From a checkpoint of a small transformer trained on Wikipedia.
Size: 8 layers, width 384, 4 heads of 96, vocabulary 8192, 13M parameters.
Architecture: LayerNorm before each block, no biases in attention or MLP, tied embeddings, capped logits.
Training: a variant of Muon for these matrices, 3519 steps.
MLP neurons of a small language model. Each row is named by its layer, matrix (down: output weights) and neuron, and shows model dimensions 112-303. Each number is 128 + 32 x the weight over its row's rms, rounded and kept within 0 to 255. Numbers have three digits each.
After each neuron's rows, "fires before" lists the tokens most often just after its 100 highest values on Wikipedia text that the model never trained on. A number after a token or word is its count.

L4.down2:166165098139117134167126137080155126097119099133096126093121113072099112130149119072120065116175129131097119125218118125090160118055108109157168139131109154108162111122143136129126153072120104156126130116163162076124126146150099097158123109051141171133131140098195139141171114162137123169099118162118075146186117121141088173086130133097169141208122106133145127119150112096098062128104122121108161178147112177179091144091168105168139129150125085136144162112136132092156124125101120060061160099088113070111146161156166106116134177134117097105143117143127111182106105145089144186
fires before: "===" 20, "==" 16, "====" 10, "=" 9, "|" 6

L4.down354:100099140181137108130092060163075148151185106118188125137128116132093176110037087159133066126143136119109173171180147150117133153121094084126136088151136094135162079188155148141149141028151107135062082150080138122108124144115174138049164151116095089119191145129166154121104133131135195121239120099082113103147155102106152128103134157135093176184118132164152143093118144123110158153123118129168129116150086122070122184100186131097102054185184111076133119144136108141176107163161104115162085182150111137072152074135116161139137168098195087151146058097175156124114115111136105097
fires before: " the" 21, "1" 19, "2" 18, " his" 7, " " 6

L4.down383:108128085122109096093124163111119087137112124063103082093144111120105137123121143095095125136111164118089126146140160101126112127094129146115159158050170197157139104114090136094049171134110111108143152120167151100163197119101128131060112166197145128142154133182139101155209099116126106203079136122134119116112171149091147101166101156146096137114110131092192081076143131134135097190123153167148122146124074103105158135151053131085127138188135098133113168143095108081110136106140167138145107140131151099153123155191131163154142135117116187114181119095185142170111078103094100065
fires before: " " 78, " to" 5, "," 4

L4.down648:127161127192085151105102114088107138153104129136146119142092136109109118123144091183166116079152127163124138113129147186181130170076111038149155106131119191141116101146124093066145130156125162096107139198195131097063116055128121140169149132093155126106181200131075159132123171104126171140152127159109121082136127102197092104117145148139131123124140166153143122211123138174139161129150180113109173124124123121181116103095118090184109127095140137139121113131161218175113165133122134130072131133119200157146175135096196177109082109120113161082124075092132159121123107152141177144
fires before: "0" 31, "1" 17, "2" 17, "9" 11, " |" 10, "8" 8

L4.down629:135140133183106172123108127178169145144130165122124135179108137174078153109102136175161048141122135142099153094135120122081108132180095145160128191070083151149138106114080077111157105124167128145137162160149129124172160142142142124117162129098084123178131143167125132100089179112118151135151125120141162123082189093120063056095177087096072158104122187146160148176108141138138105106094111058149110161169106154134113108055149114039135178133084117160132156174110187153125109183070136119164140085111177164112099121167123123157160136094099162178183113145113092119132118135132151129
fires before: "|" 44, "\n" 27, " " 6, "|---|" 6

L4.down701:120073113119121128101097092125120183090166163142148137137118199142123133093126155130142113098094091140084069098144151109153038057181152100157155118186121151135181086162132175116111160146114148123097195125139139162179152102129106127107127107172140064176150103165134093120123142097135151137118187115149150100127157109095104152082088156143106113102135134133128158157087120114137093144160127107134117135120168153135103068133124168129152203174122123136114172171151136090141140116134133140093110137174118108103163184168145108118113073090121086128083042121123189094130112134090110132
fires before: " " 55, " |" 12, "1" 5, " –" 4

L4.down32:088048133093136133134202153166115042195159135135135109171146111167081119106115082157103146109177110201081142123142116174105111142133140124221146150170149158097102177131166151111131164073124126069193104143073055153153190129165092169153142107149062102090120088062129147157110117162114094108132069120098127125116104173126066143115099178092121121169076152168169098089172155165129119131158137132129107129096103109078137123095105081143116103116120141136110177151114130128136162120163166180143130092083114147088151127149095082112168133170127102116162077140108207157169140109115123103
fires before: "1" 29, "2" 15, " York" 8, " Zealand" 5, " the" 5

L4.down412:098089119149141086136139131138180149106124135139142211094160151171099124134123105143107116165150095121055102126154131109082110140119111124153109167135062106116113105130119168146097107111115084190124158118096120165159131141144118111106080129124100130159075099107170098163150116044131089121157167152110119124129155149097122182083137145101128132152121076174137177121153106131161151122119108178139123166092109160161123150110096143117126165096147106149147064058175124029157100081086141122128162115171101181124096146108106115138091200132098170117077149159142111201179158155047112110
fires before: "===" 22, "==" 18, "=" 16, "====" 10, "|" 6

L4.down603:144158118131138139108184062134170111095153103110166142179116148116230160185135183134152086139102110091142145162128101161133170123109178180138113148115140148118088159135124063141097145164173097082169132149146137107160122111145141079123109113085085099066095105099026136091154151104148163102112088153136185182163163122151097100088187116089133150157106112131128133118150114170134101118173116102099135128167133098140148154098167100120088126104126206107100137130094144163095169120104199075129097134092155135206130180144151172149142132095139159170121125118130121096132174108223095183
fires before: "|" 67, "\n" 15, "|---|" 5

L4.down217:118145149135126156096165160142129157128149061098106074125148136111176151162162157144163076133102151087148107131195113090093132053102137111129136121148140086118155114084154128164095117182144133118117111118133169137093125188119134186088089052146156073087154105136142107114105141170108110148119147100130108103134117106156203118095141154075144161167085103073133166104086149111205118105090103089131102093109129129098134171127105165109106135141154134203098189117108122129136069131165115104188049075085117150107106123132101144104105063114177142127149102131136093127124126122075151123
fires before: " in" 18, " by" 10, " to" 9, " on" 8, " a" 6, " " 5

L4.down746:140146110139135119110122090082121159095123117108113125140136157176123118176144174109161082059128133156125136115144134197111161096138139096097090110155163165132108117175111108120164176150124084160164175115187153145076147111129121114133133108146118140103103132118162161111083104108128071117128171104107110106125125117136120142121136119065120126129209137176137130021134182133108158137121089084110157126138171071113132137164136084091097112139115215100137109185115096121088140157117117142146142115109137155161114085085088158138130164111142151102163202139147108140151115097134186147
fires before: "\n" 49, "fil" 4, " " 4

L4.down538:123149159147141126106062099157124024090121096132146080100071105153143105141107150082178140122149068184172133128154144118106115178091140143111151120100149125060135150139117153127169137130163149159159165097131096107148165151118144150149201156131152128181129101137143115110097127088170132151116113121187118082099193098164162149118122109100136146127170081121112097162161130139140131110140082164142136118139157160138168135145119105070144151107082140187095135107126108145102121124109101150116117136113100125088089125129121150129164076173068161120166197119114121136154042088093133073
fires before: "1" 39, "0" 34, " " 12, "2" 7

L4.down94:149171167115155099126123095131108148142149111179145124085169093118093128156078117134085135104153108172095089136086110175143090159071136149157124124146128197122152086215103142099148162152109120134116155159146135142083067111129103127132087095179093128151103117094096122136162097137111167117075137114121081147065151125167119123130090095096116144146117122173239069046117202101170165113163146133177077058123177167096182107134142080106200141097155095152104062130113119134171158127077116106123143091157097128107066094157152122108113107104136121104158147073111126120108165148128118090
fires before: " |" 45, " " 12, ")" 6, "ture" 4

L4.down564:112153090142150100175124147114185191160090166140179145116154120126142134112158121132134142147157139088187144148050056129085136123123178140108125149111098082128188078114155131103156087115101154095102163166161150112172144135149073080106151045153092112116115112159168072133110147126123095143154152112026227125127179077148124125108136128138123126140151162157115146155118144150147137130147117108098100120145134130145135132116144115164131080057138162123158125157144111155143107163168113083113087085157154092160150082142077146136120174106063078196110142089122179162117121102066118096
fires before: "," 40, "2" 10, " he" 5, " " 5, "\n" 4

L4.down731:106142140079170115038133165110143118155108117126123143118108149132167129165086120104151133111067130127078098182087111116103136112132138097129139156112168140097116147116093148078082153158160151185033123089109122207101129099155107190144151121152138131189105092132122164130141081106162104129110185112069141076130174121186130115138128152141099115147094094078112142136071071156083139123106121103167103129159140134116162147119124144105128110134123092087150185159138143186084051118166161098094140141123109114110072157108166110176177134122153123092132161106108100126152089159146136115
fires before: "\n" 73, "-" 4

L4.down640:135153150204095180134159139174139045196136129128081102160116156152082121079093112106160179147133056104140051141133141124138191152121114103061140092070169119125172142156081122104155143152120122223164094123144160154195172170089098090106128124120157131084126114107143149158085074121098119109117137139146104171132127129154115101106114139096140134198073162113164125121145122110206133127130106157135163136197139221178092158156145122120121147073123139144102164105099152154100080147108150148121122108143130146058061156086140122141108164137116075088177127147128102097139070106132110175
fires before: "7" 19, "8" 12, "6" 12, "4" 7, "9" 7

L4.down762:043123133102144134095139130096126160154087115141179191101121090143045146091098150139120145097096129153156118132062163144154175099118106069094148067108095189083172147142121122089123153167127153170172113167130135054128160139140167171046105134110147144124136085119085142145199172145139106126175104113082119160110098119165113124077163112107174145163189143116070123179137143160139105128080127116088144105115108150123096129105120114142174152159122087126156147149111116096095163115119066073116110142092103148124150067129140159129088132106148126110077118173121117153116144167167129114
fires before: " " 38, "1" 11, "0" 11, "." 6, "6" 6, "2" 6